MLP neurons of a small language model. Each row is named by its layer, matrix (up: input weights) and neuron, and shows model dimensions 0-159. Each number is 128 + 32 x the weight over its row's rms, rounded and kept within 0 to 255. Numbers have three digits each.
After each neuron's rows, "fires on" lists the tokens most often at its 100 highest values on Wikipedia text that the model never trained on.

L8.up2:101122073100123136114119095132118155122083145094108156159128099081142042195115145140154164122101162109130079126110129116153124143103140096140122115119112157128162103099152057116129145173169163110142076122086067060106117155111160171151141135143088147152162142133195161205082173151155033122168090173150121153132143129074139159138175063164186132123155134139146145103174105098097123135149130118136112105164162113086108119119118092081047112176128132112121195095148101086133123094196132
fires on: "g", "at", "it", "t", "and", "he"

L4.up634:062183085101096146081087140145118134121159147112127182127133118110116114094135106140158159075118075168122082067098111134182163112106164072113191076161124165146126108108124091110167143126083166062133068131116065124127118167096120171136117127173088131094141107184169131132138108174144111133182166176148071151127153098101163131141115132170149194152127142141161217088074152129105111059126106086108112093130100128095143101141126108151105112125131160149171170176143199129137142093169102
fires on: " |", "0", " r", "2", "1", "6"

L4.up10:123109086145105113149127144117120079092086112115165095136161076142139184075161135133079129094160152148166112148093105097214157099102143162118142069180129152118128131142127094137212154123059109084148074121085073165140153139129125116211108073119142156140151172153131136126121176126142107127132130151158113077124107084125120137186126193137042094091139171120103151165135128108177133103108137155107091063114135112123128095103102106121148148125131174145172095163075211152100077176108128
fires on: " (", "\n", " |\n", "\n\n", ")\n", " |\n\n"

L7.up100:086140068180126140171042120044120138103130100118101172131089142075108067062137163165125127123146140124099117119119144134143165158153127108106105175179076143107073094108125147182167124214188165146149135122095101156141108123111155156093119163077112129124193166140143130088087055169167068127205157133118155134142156034126134145120187131141090137151103139109076146114096138154104133108123128141129087119109093123136134154087176098149139110126093135148161118096090169097113141149143133
fires on: "p", "i", "e", "y", "o", "in"

L7.up120:141131123114074135136105153116099138131165188142152112116103109119143103117108139208115089159132075110166193123135195058150154092121154031128126094130057155106135132068190143092132081140126149123049183111063086159140175155108123127121189122125106126113160079098138110138135175145173166168132132133167138069140151115136084161164114147142183126105148145174161100122112152123142132101138143060109109075136135114106132170120175122130122115148096057166149154117138083152114099102194108
fires on: "if", "er", "f", "et"

L7.up363:093112146099166114120137122169077085143113172179169126077149157080099149126189130162167110135148124092094196165126126133143117130123135074153169125081168146134140146121160103163133146128141123074180146102208128143132091122104093137076140121159198128110176116111124109203105179136060120144139091148137129107074068055137131113128148135133081154143124150088050105107096164159169141088194093106116093100103120164098074085139132108118113152119110094181118147165159106154117138058171104
fires on: "us", "is", "es", "en", "ish", "00"

L8.up453:123098124190136145161104146095119132071128091154146162129100122101106154111098165114132111136171173144161095185153039145146059178219105135137171183157123116113067126105085143097151141151157168155106054123165123121169111077139100150134096134091133096092155145134124113091118161091156128133152140117158158160138111131053110180172151137161147156147107162125113102110162104121128137093104107114113117110144091075104143059044156060088139196165110139142127132157109114085170172140116081
fires on: "as", "ad", "il", "h", "ar", "i"

L4.up189:067132134127117098076128121166131128074080111121163147159122028122061117142145138138193154147124114082118129181117127119081098113133130147112165199129168144146116129106146120106125184168150099098131097144138102137140183173124120082175146089129120123112177193141145180154135200200134092092121094145219168145118125137116102121119149132168132116142113095096164134160086132107112162101151089151104139113086157180096141190092098137143069135140142108150121169164166181136177152139202154
fires on: "ress", "ict", "own", "ay", "w"

L8.up202:105151063107153142093106123165102150144178177148144168139074128121174086147124127150156098137076134125125103145112114153127104143115189102163118139218072133100161134085124117142154112133160160143158096144130108128105135130147115150077086101139110101153192167126195181159125058120162119138169169146153122137127169132107079076113152091086209108108193141080094122111090105110141100150103059096130092135185124143060090162111138117072102124075111101132172140131148059088123103116181104
fires on: "c", "ue", "i", "at", "p", "t"

L7.up163:136153118122073165160128141117107155093120135118154097172200091135146062198073140096112168130110176202152124080129118087147156155118131124135130058108131152128096162119091049139165097129065120098122127099080113158136156153124187118150179143126065176108107099149139129104169145155130116163138064097124149169149137144070122156114141108164129113217138141134147086117135139043181165160138108123103122121067141120086089154137096107100097103136127171107169136127106180169147195108130115
fires on: "e", " or", "it", "ent", "ur", "c"

L4.up319:109149125124062189142112116167138090104137117175116135110126059114123151120144157136173119110146146181103153097114116082188163156146142118130156134164096151123093129148125116118255147140055105118105099100112087116121156161148136167157137151159080122129126145203111187174121152056151081131149134094153131128132112115072141098102130130122089089135097180126136153163068085100161122096166103101103133062076067080104138126118141077128154209179108078145154115112094163135112123123147104
fires on: "\n", ".\n\n", "|", ")\n", ".\n"

L7.up219:103157047120051137138126140073127171106134120101118167174086071142139135134123093132141060139152100140147183120109108074143137118138163144094146104153116099175174202085114176134140067166091134066127112165125138173158132077118130129184165140199146123183180112140155097126102147164168137156164179150128104126089119112079083089173133149138175164116073132098102077150119102113137062152103125089128158112140081133105130154113144109076141084162108172122102067103131168117113133162167110
fires on: "or", "er", "ob", "her", "tern", "ater"

L4.up378:126176098138128116139100106105170129175128134178150213172172177120098063109103149108114119131109114182164077220127159112102141157172125117095161132043111137116121155110111064114157095199127132099112128136126083141147161076105192084141108084117123102090213075164117158138090126128115124117132097124141119083147156094110166125158147135153151106096119095176121121100125097114162132073127125109081094146156041146115132157141160134168123164145140198148151173125126188137159101107158142
fires on: "ist", "ff", " res", "anc", " team"

L4.up101:101108098083115112118083045193074130137121144087105163102192104117088089082158109128186152110143117161101139089087135136162168154137203123107126114188147122121135117134192071136146158165114142048144106147134094118106124139073138160191136164165167147167188121134161160149164153114140094141147121122122069073118208090103124141119160105152122171152098115138150155093054096138119130107134110069117137120090094111122132114114143079106076128155101174113166188115143165147147111104181125
fires on: "ly", "1", "ed", "0", "2", "port"

L4.up199:046150130142185096111075132135167092117089114150114136165097101148091108152115135113168116140095119135099117216124159114115090108155136156113162144087156142143146147086144095120149139158167123098086165115128108143175171140125161080152103079082108239144184151132112156180131149146131136085130122159137102080163126089095139065106162123165153177064118065096128113121131131079140129094153097132131120104107097124117048195135108107146047144171117102115165149126106183126184105113173121
fires on: "ist", "rough", "ill", "ay"

L4.up273:015149127160142128069152141126140111088116087147139174121116086149063089128123097154144120132129122106094188156091167153080059138156142147137128156089099100148143157112119080127133175174134090103119141138099107183149198144095122127165120065085114184124169150191173117147121187168139110112121097124155094084120136137108111146078183132128138153117111094108145133169119119109158120080163086125098125139149112148092058135126094106188054122161127094125182106163165160150151116121207153
fires on: "ill", "w"

L5.up18:011164113119108136100160091145118116072137126119157157166153087141113114085144116154082122117127116107135181188122165150088141178192150118154153130114110092100153136101089063156162122162122118142155176129058090141132159124117105134131132147096156166098191142144140175160140180151136140176128128131173118105111144122099108098119142146107199161144106068079080099153088111115191109077180101121114127135124145097099077080109147090152100155147099084144188135176100201163175125168117146
fires on: "ill", "-", " n", " October", " other", "ist"

L4.up265:130110097158049159129131125149127120143085087140065154117132118128128130126110090165108142105168094188091155132144124073194162141108189086126109105135155143037119098154100140125146094156052108111075134100121079137099148171138137077138160061139122187134161139156140183119118163080158129152129172130183134060132173065116134141153134193154111132106103132171126160166115109089198166071128108130103111097130100099135139102116122138172139184143132069113149087154070160144106150100088132
fires on: " (", "\n", " \"", ")\n", ".\n"

L5.up152:101151107127113159084089153067096102097105114110140165127103091109176137145130128066077106181127062122165148168138138173142164136202140146101149076166041108132125112115190165091166142125139099145162138186121124145187146132116108079088097074161116125073125117166109098106112159108158091117124150140135116143138139095131116114090151133193172098131096157124141119137066108141130148107129148054138127031117114131112168129111216123104180148149079117183128104172094151117151163133178109
fires on: "m", "b", " /", " (", " in", " m"

L4.up343:140129080145078113116074150155101124105114134113170105191149100094122151104162087192188175090131163208090103127099141165144148138105223123129161130107134149069117124148112105143157104167058121071113124111115067135132121115090130160168149157122140146142166160175139149102112154124120140141204120149110116126093160110110138162160179144125077155109135117148183099106084092125141185094191063083092104110069119135116080110125218107117139132179115092144154166132102157167095114122116115
fires on: "\"", "ations", "ation"

L5.up69:074129139151165115084064127079096083149097152157173157110111126130171103123157100153118087127143083173124138123121147191160134119190142124123207102194039168096121106156139148126155131124167073097171096142121133195163150100102090106057091133155151121089122103177104090118075096184102110158114144143148138171141155119142156107104135137120149119098131174131106135123129086133139202104210121152139096084117131111083148072122183104092154173153081104153109107196097124139107140143120111
fires on: "}", "-", "i", "ation", "{", " /"

L5.up627:088138112140081142069173143119111103080080175138079165115111083138112101143129142139143124147103136153194173099103122143118129132177153102089173166128128112102107150098120063125152182166119125086139135116159109114149167141139143114121101114142160128098185130145146148160167187168117126151181121110142136079100214065083081071131187160155165131156089076099176110140087086114194154133156097110133143098129165127101097143079166078114165084104058079166139120131153193137182149122164141
fires on: ":", " is", " =\n\n", " /", "land", "ed"

L4.up525:085159152084081121154132181111092127096132162211166164105147162154139137090180075164094084173116116116164154116095134150134133147138146093112166124147143172134148147174059160084138166161099195103100128042110139168145144117125120100131088167089089130135134152104154165099138151151070120137203135141153130185087161061144139108118137119141096135116151128162121122064060086098076129056157135061141168091174111153115147147097131122105149124099102156138156170094148139149135157139171083
fires on: "al", "ach", "ol", "ult"

L7.up432:131143125136068142152115120181099171132139091091078149113120103070116143160103151103123127138141079074160137164103170114159094179155140116115129194181109118149140113127111097105123187161161150118140087173115073193159131126121125132117097157114126149144121136144182118157118177097110035135168186141148154109099166140082120157110143137169114116114161137107113113106067074087152140095127160075147139115193089059117173076085171091096074149121116137168188117116104137082173064176127088
fires on: "il", "n", "l", "el", "in", "ast"

L4.up243:097154081124115183092200066152117109119142131117169201147113098122098111125165141095120101133122092124143124143081134119069144173171168116141155163085140128075140149119070083140151113215119104112150128147083087164136171154124127124162138101086114163089181136152142158151174177192158099148166088149184143083153142101119106145122133140126161102135087066119134100117068123135116089117165062113102149092116082130093057155105120120181085154144122104141182117179098191150182111133141152
fires on: "any", "id", "ill", "are"

L8.up54:105169136074072167155089108145135113111129119140121148093131124139155205119062119185160134145171124199140122051105105137139072156165159131118130123162116137132123162119106103071109148178110148096123144143101146159136167139134129135107171134148156122125119087129156127104130134071131083098094113139174134049145107097125067118067160173126185086150069140055089044164086069080129179123173138100136161101099158083111121131149171118165098140162137135081182132136117151133155131119191109
fires on: "s", "r", "ur", "or", "ro"

L5.up245:138126131116161123082091120070099131123070121169094182124120097087124016108130131137167176113170110111068089139137159158156097110123158112145179130212083162053113123135140085177128057136120163115204084129113100147157101122139119118150150179181116128069162109156138178130139108168130061134130111175187141166130114135133187108106189095102166153111127150061125176170176125105139133088144115133137094125119139121079125103142146096093147136128070086147132129154114126135163123123101124
fires on: ".", "o", "i", "}"

L8.up271:081115126120126157073145162161141137101070150145160195090151103151166069147142148109112127151128099111166167120084072126132124162134128141146154138113193138083127163138121117190160166148159066139147182140149105123162093138127127082122103163157143131100114146112126089131126139189109098137153033160163099135139087043089114116049132150118108118081142154172120114116086113097157157125164119108123111143063160165078110079109101083163086176138111143177071166161126213111143110089118110
fires on: " is", " m", "m", "M", " M", " K"

L7.up271:126154102148094162120095134092104120095097155124110168141076079150143074141097150122063146161055138132074187143139097081142099150165137123135155095058122149160121105177072112144215089140128122125145133144117151147125122163067140083138188146078132140163113088133150140107104125209161167137192106125133157177108160105129118086134182104099159098098151147139108058103159116041133173106123124112114152114122115127084113153149126139099181114131091125117159134187166154185181170092111102
fires on: "it", "on", "or", "em", "e", "iss"

L8.up34:150162065110056124091132174122104141152148109098185157117114095123134045204088120138192181123126084149105188143161173054149115143164146088135143152112091086131128146169143170192112064157159102111155156144118148128148136156153137118096108161194057104123145095153138106126165135097102109129177155138127142102113132140130134074158108121108165144117152138125174156147080115132103139100095114112091155084116053125149155109104166115071112134160123031148141117157149114130121074065151116
fires on: "ro", "el", "ot"

L8.up423:163153128116137090143140119149038158098118154138115155110180110149051148120167170101180169122146140136126121113117131127135145155148142102113176161051117143079193158163192103167097100142125124098147126120195152138129122128131137147153131194109148140122164095199174146153129200173028106143178042143140114067088098120145137118150133152158096142148122121119104179115164142098128102065179148110136091113138098137120103096141123098089124123158126091086162177163186108132138158094116098
fires on: "us", "as", "urn", "en", "es"

L4.up52:111140106171099126082121133171128098134114130181114181144167115130117136057153121095173157168090084123177050200106148160113145147156123138098171183109139155130139168129150085125147139174161136123132124112100132128135209097041191090151149103141143185107167105144128146167144164177165119123177146084210141079145087098086170071131156138149143130112127070102127107134101127125144189097076140141131147137109142164118067129142152113144134124120130107158107180145177190124170140105186141
fires on: "ist", "aw", "anc", "ff", " team", " had"

L5.up613:155181145153121168124133138142119104101090083137077142162119037158151143082136095119108117171141093112104092141086176152133133122117217143117140100101091165076109109099108147089137155151117156169112085146127092134172143106109120131111083136131074128132123125206133197191070103133090060120134138151156119146130132150142101123162128101066148122071077155132129191181120135069168119100103165093162137085101161077058095098128172148116174166166073101127146137130108104079130135164160124
fires on: " C", "b", " c", " B"

L4.up64:073149189111142142058135139165117136097112110165096166116083096158092137136134094126123137118142133143149162171107145126125099184125167137165156109081100086114155133090121112098130224102150159125107154137126147184123185143125113146145153122120138212160115209147143109166164113132171121088168143093153119082110132083105062112048160136124113160114089107070097099117115148099150092155136083129115153143120197217125103140099111127158098095175153067130113118124147172156160056097165125
fires on: " is", " a", " were", " her", " are", " =\n\n"

L7.up448:100109119094115152130185149120137175113104136107145113116148113089109152135134136081108087142113078100129113123118176107162118174090187120129137107146133148102146214121143107123188096141081128093136143088074077142182121164119181146093117075150110115105147055067215171178139165069209121165134133097164138152117106115122094113109114075161168118103132151090125112112172106074126109109115162062140141115134184120111146142128131131087050137142076106169156186091098095090169128134171129
fires on: " F", "up", " f", "F", "ow"

L7.up341:127183088068171119125122119145085133119110110091095128151095156168082141176102134068170144157122156128108156163118084092137160117154160143141121098057181177141166115132120154058142164108108168121124123123173137161147096106070105112132178171177170178135126153176101123174158215223121108156147077118131112061098067153093105114164123119143121136095137141140144113135109156101077154100149108048120092143118115126092071116123149071116164120125162117136136127127120117200145171080104130
fires on: "ant", "us", "as", " th", "ed", "ect"

L8.up43:109138078124137121121086073093108118152111200143152133141136130084121066114106150119132159146148140115130149115142205068145109177152115119154116214107120166146157073118162090145139072103094094127165185142124155114115113169119098126082134157149054126083140119121147163104201162106118091191083127093144153061112098074121150117072171153093164131156147140167112144091127076191121166094137136089136103078105133148152168097092162110076092135156141112169159131139108126178178169109182115
fires on: "al", "t", "ul", "ro", "l", "ic"

L8.up273:130120089080063127117109146143149174128097133110155071095072075136130167126152133133131119111172127168125173156054120143201162102089113106105206092186138109110123144111111074119230122154055106132158088119082092133114182174158148149153132157149056169106169096140138170119125192080164150132142152119158145163128119114078097108080121169136085086133096168081132120156142151085183147113098138089116189089129097117128159078131124114135168153135120127154154106173118142118150110120151116
fires on: "\n", ")\n", " |\n\n", ".\n", " |\n"

L7.up266:119140119111073087155125129151086108137144159099179178095117115125109086161153152096157173132074152201122182113094127116194178165120148106107153153048166129093116133095096098119161112138080113111114138090098109149168151182089123109124130148200146158087138095150176142131137100150087083131190096125123107104115147135053151157100107149112156145183103135170152141137099102123120154093180105053092127076113094133115130127150159108159052107156147134137098139127088168159126143032188127
fires on: "a", "m", "us", "ame", " as", ":"

L5.up345:091107066127117107128101131141080105122145177100157083080128137120104101111121101165161124150130148151088177143124138141147191126148170126135143126153116151113115127132145112138193159142105094072154085098112098087097144200128142144147146163125167147107143155155163166143169181088079113149201095110115123074132119084097114123137202141187075165149108143120133181077069094169158149090156077147083065101075054138140130099139114071118108167154130117115175188137192148176109123112169120
fires on: "ly", "s", "ed", "ely", "ates"

L8.up235:073121154125149186120158172169098172063153155167181168122171109142123048125111148094152105124170098190129155140098097110131177143174115138141139121148086116083067154149206092121151059150139115102180103082140089182157102143141106114118152123143124147133173164106153131125084085128083123137166153106107155125128136074071102102149157087133108137133202142159158116095094156093115143123126071119165090103124094130126116119144122090048106141047140145149122149183158100171145142072104122
fires on: "e", "us", "N", "at", "b", "le"

L4.up274:127168149096191176080118105123122118102041126148162143091141130087121050156086115101104120111060113127115161180143109081139140104162108095147172192151088132143150160146139119165140163116156144129165132148135153177165110127113121089061139145138158121048109106121133121144169166151099132121143086185147178181102072135148162137065159107078171152097149171103111077145159083039121196105150123136118113100105140069094130063126132117099108124130106122203137123137158131150143125108141111
fires on: ":", " m", "}", " M", "N", "M"

L7.up545:104132145128120119108165174181117142104064096208117170061101156094108156140080150119149147136163125148106110178105126142146075149129134098150176148111121102088116156158097103158118103162186084160124149135122100176183107110123142114054106186150106129091164138118146095249125147188117042111115102176108145107106132183127131098139114148073139143157133156061095093128116143110142120116120071106118151125129085097072111131070178117086135147117103139139128151137080165166149181143157110
fires on: "o", "p", "ff", "ri", "N", "ce"

L4.up365:171104091145069131127170131167135114077138142096172185138123131093078143172146125093128093147161116144181224107117103113086162161111136090127150124155183145080140174083132088111169066136172129133140107146143115169164083137136143127131141218090102176139178152170112140145175144139130131149103146149146126150108194130088122108156143151111166109112085093053111156178098102133071163095173114135122153131101083157153078117122145138210136146125078153147185161125138170110187147159104126
fires on: "end", " be", "ide", "9", "ame", "ust"

L8.up371:125149089153116129150152155156128123110142130115139113153153110100116052172125149124198150133098049132083151150101165092139109108133105131127159103073111132141152152155103059107130069088138083118131111064124113156103156184191118086159076121186088116100197085077189205110097136126132168118124131139151196060157119120126099130153112169089113131111157153105147107147127155077144124084165093111150096128152124122109118141134163123078115099150099174222146112175092197157141113102134105
fires on: " w", "ro", "le", " part"

L7.up334:100100082107111141120122137128095125108117162147117095087112154076114169137186154098154105130138084124113184186109132084163111104128142104134104129124094140124149142076138077129135103156138072104114076075151070153132142137182108124093126145158114131037226105123134182150158230127111105149203101157172165108098128122135119136156155150129114146132098171099101132137083093149173134065121097121109089071136102099126133139068140130037126174114130159161162169142101146152172163159150101
fires on: "al", ".", "ul", "en", "j"

L7.up215:062207092167137161130099173140116069087120105107161119110051086100151119133114122102123131178101096144120116137138079149126172146176169136142148092110024156116089111112163138080178139171085100120146167150115100169158155143154113115130177149168139115131145104100087061142164148126161115108178168110130169114116072151095089095107167121090172077122147148090121129158158146144109101114147113127097151094116077123122136130135187108130121183091072091129174142176172137107169101069185109
fires on: " s", "e", "s"

L8.up19:088123157146106192085151109178137096089086073057081206177111097074154151130133103090139144118172120128145107136124100149124182071110143136146107098140111122125100095104173147102140190148149121154155092180145102109126133095148074120115072079152089168102138132152081142178084150119179058101110122181142122101137135155111094152095099151141143199128094155116127132177061171142161103080132128116126116082083151061095131152108159151140166143114095166186192157106127142100150147132119099
fires on: "b", " C", "m", "v", "/", " c"

L4.up139:128104155106096121159186057166143124144105134183150162103127130136106129112110165173200100133097164211101167072070125050172157117127110139125168147145158139149156159123067077195137132157101160104209117116090153120122192159150115116127172157166067137138169089114135169130167140124158138152113100107139115130137130130094110097089134189079082137190155157107138141140113096088153128135077088111110106122100064146148055132119085051134129094111153131103122119140083105130110096137139116
fires on: "\n", ".\n", "In", " In", "\n\n", " has"

L8.up498:088158111112128180123088131124136173086167154129119142139071165084130111092105138136151119124131132097104144085134148120126109168125126118125080178112027120155051101123094156103149125125140167153204065161127112090126100085125107152052107167130073122092205128145160156150078148160135084136197114155145150103103102149067156120168153117124122160077133139122128202133142127138103116064161051129117101148174132114099170144117190158076165133107146113127177105141158181095125156109106110
fires on: "ot", "l", "o", "p", "e", "j"

L8.up479:075155129136087180142162095167132143138109107110120100122083079122142120097098135093127135110050118117173105109150144137161158159157207165114178158085067131128133143095079140101131082147090121091099095068083079134128138146152185127113064168193120165108120137167127120150108133120104101147157132135145106086133142148075132162100136134080138162190134147117163106131056048036142154111154154060102149088145141111137134112138180169167089116133138105158172123116140146115149142041139112
fires on: "s", " l", "m", "a", "l", ":"

L4.up211:067133080155144141104149084167115152119107160110137153128094136124123145122135144155148112143158140152159142075100110066087150151152156114111170109097124149091163138116107104132142222194078112092096072123116091190179150101097118105076132103149159166095134098172177145152114204114147093146196146120164155108117196088092065128138168123148139159139112111128150127074125105108194149076136111134054087100137146113099107144142143100120163141123052095156149148183151153153152108150208137
fires on: "at", " was", " is", "ated", "he", "res"

L4.up483:162148103097110174080130103116128127071134173171148171164109106093124141172132192089150153149106131172167129167186120092104194131137153118115188150120098140109125137104099137098153145161110170111156088139110100139138161142128113103140168184099108140152217117151126141161160112153122088089130145163218150087146140125122106108170092120130132106096026044104133083126082112111116087079127098126090079101106115160151133147106110179142066096147132160147148184131133160111220110134130127
fires on: "ide", "ict", " des", "ll", "ust", "own"

L7.up576:127151152145068152184102148179119141050124081183140138102109150075099199159134124152116081151154096115140164174096129149144079125126132108119090145130160139125142117118055138146139114155115115134135117122123072167160176115122121137084073114133039099126098074114182181097144164088124099151187182127176189131123084140084122133092156139135168164127103144145160070105103097128126133084147154097112138082194142095112161111071168131068168135070131132149183149091094097101157116152124108
fires on: "al", "il"

L7.up105:094152107143146115125144096087140210164107128126131108133139131162144080178121147127121093138111101094099107146123188118126111163141154144117120119164135128145097170072155081091198140159140095153124095118096086156133103156141176162127111163190036117055127093153128144171178093173104131164175147074149100117077135096070112120071180058127161051121143152130085142110133134106141184114098142120154145146115114084124099134091146119055086135114064141128171160128165076121151135157175100
fires on: "F", "f", " F", "ast", "ent", "b"

L7.up140:126159071128097124155123098119085121106116104117105169106065104161166106134066143149084113172193115139110155151108050092170099154183157127133156110191097116131139106081116075106193112189127147133106117121175126161154108169115142109072198163112129116119174101148189119109177152147147146128145085134122141122137137111122117133159179136105158134094148174108122120135070079153132139084095175128095163045114076119106124144120153087086119156139086165141221113185109086150166131134150084
fires on: "ed", "pl", "ro", "re", "r", "act"

L4.up231:107146188117122069175090111114139145172193174135129119087166143132136115096142143144132173162142059129178062152143131159129184117156153096095092101099147163100117113182110124198098143155130144113135081117131142067083129000096119117149130117148134075109117065085093100111159144154153135102109165131179171083133134131132179163152102138131135099092156150141172132118108122106166161135070112133087107121139199109146126094151155081145111163107122121138121196102079143116106096078173153
fires on: "ff", "ual", "inal", "her", "he", " team"

L8.up238:127134133159142195146145109114148112104142107136169054157105110085162104177101125103117152167147141121128150165134162141121165126153165138141108075137196134115114116189154132103195086133123037102160111126143141116137140163164081142181189084135094169073117171115137117082166104130128169113111076154139122168134118102099123138155124172185124119149053139094117087112108125140125182100131111069156097090108063138113195108094112121022088117090081127196107156103139123120119129084119120
fires on: " v", "od", ":", "em", " T", "n"

L5.up216:118161046150119117123095157174103120106121169087106095102051105105120202091156090131143154151108110167112143110121090122142165121117158116140150086134112193092121093105160130127175199176106112088130107142089069110129169160102131129131130150147114156126176126145141129176119184101087104131239104149139137125113111139085095165145208145176111159102108163050134155098122142149148093067173098113067086116139084138108152109125142076092158155174108155152154170159167145146148143134140098
fires on: " s"

L5.up343:023161096145096120065125189112099130112136179110144171139118110092152082147118129093128126104121084165174102107090112126161132151144163102167165077174090157098121171119154096106157142149142140086142074155112082144126168158110124123149118062202106129104161108153184174129154127118092119167224131156150118161148102087090102100145155133141165128086127150085189143123105124079130160039135095117119139106160112126092144087128159104130104180136082121131187135175164127093105132118189131
fires on: " |", "s", " th", " is", ";", "w"

L4.up573:068122141112189105112086108118162104023083187160082137154132134135122103134134122097188155122101105162167086209125148129127113151122188135127172148121122142114134134053132118152107164143154151157094120112132099121126207105112098102118169141092146157157190119153109138180170158145156103103161168115158136112077109144116108053118139123183121129128117093110153075096115129069152160110065141145118097145133169153104137205098112138149086120149161094165114131128205175162169134115185143
fires on: " are", " is", "iss", " pre", "ur", "ill"

L8.up216:132163099096088124102082105093081141112153174128131122177121089081101075113053149178195163188106194114175103120138146120108119146129126075131116056185132181115178122115143095144150077109089162164161164133115136054083152142083145133141203123115107144141091127152167143175158163088138125158177109128109147119166100144075123175176123142152139164064118133154089093115146134137176088157109116108104158121159165153087158141114182128095105085183115113191098142106117121141107097103143102
fires on: "er", "t", "et", "if"

L7.up459:087169106161122128144132098048134087074185130183130216149091127124121063141096105188114092197115080157110121125117145149118125135168154104143122157117122154177111073047098137130161169144128117159143071122150144177145108136181127114105168173095092126136193083093131136118120113166149062149149089109121136099134099104101162098126200140072116132076101148114071126087124085141129143128170132137122114133111140152111092215114140130150166123095094139108091152184113145168094168099136097
fires on: "or", "i", "oc", "ec", "b"

L8.up63:118132142133135169167076121111138138103120140104177121058134132118105109143118122104082086141142171129142189158116087157140076146183155113120183147124087171132120118117084116169146116127209146124123105117121077138186132111092118130073137160112156148139191161114134082138086081196171012098142132134118169150120083146124120115140157076116111168095174148120069141076144122142130109080082119106096097078175108123084167110105176109109158166085133061133101133145131161112158199108163104
fires on: "p", "us", "i", "t", "N", "o"

L5.up221:104142100144162164128076156126122074127122168101178116178032073152140083144071088069103137143133113127063206084129124148160175099134130100138147140133088163103134131122092115108196148147134181093174121134113174152108175155141089082071117151234099117133127098068090149160161179127107102128136123171124161065125086171138087119096146160132128114100140187073130163132112114081101106111154147097116097137102087140126153161160171115100139103145125100124122108185136126112128104095121109
fires on: " rec", " s", "cc", ":", " by", " with"

L7.up639:112153068127156096161113160139053092109126140187151149068149057087059144120133112155101073125172124160101173103126126136162139114145108136116125179113187084157138124099175136162118099123103116115156135097127135121158153083101131138110142131114120123151149100101163155127101203072149148160151160142133125127088155105092093137081122149148176090100127149159126036197134049158162111126135144089101116066104137122129149133090191106130126127178153156225163147168089072165153110110138122
fires on: "al", "is"

L4.up149:142140095149128139092144131201119144100096081169133104102073150095167165146111182095107127098063100107085120187151082109139089145151167092163172178116115079136106164091176126115156123177119066156074134165094091147164110127119095080150128062143119118108170164124148073165164138162094133112119135165162159143105142144139102155125131147129095165078150138130135119167114105101150171090125057109108075065149119059130142143117143101108151161122131137199201161202137138116183106100137092
fires on: "ll", "L", "ich", "N", " y"

L5.up82:117100093162077138073093134106079101104161167128173177196150056084102086133112116159168138111149130166139091114107163152168158133217179136147199147200086157147167160126133094131133128145132086077097064124142133168139151120064145132138145156123118147125131140169109150108105144146120125157142105126154079111111124149099151121144116144149102135104152148123144074129098088100109162061141084066129144098164105097104124141088217111113114157180068100150178130120089087164084155149125082
fires on: "ation", "t", "olog", "{"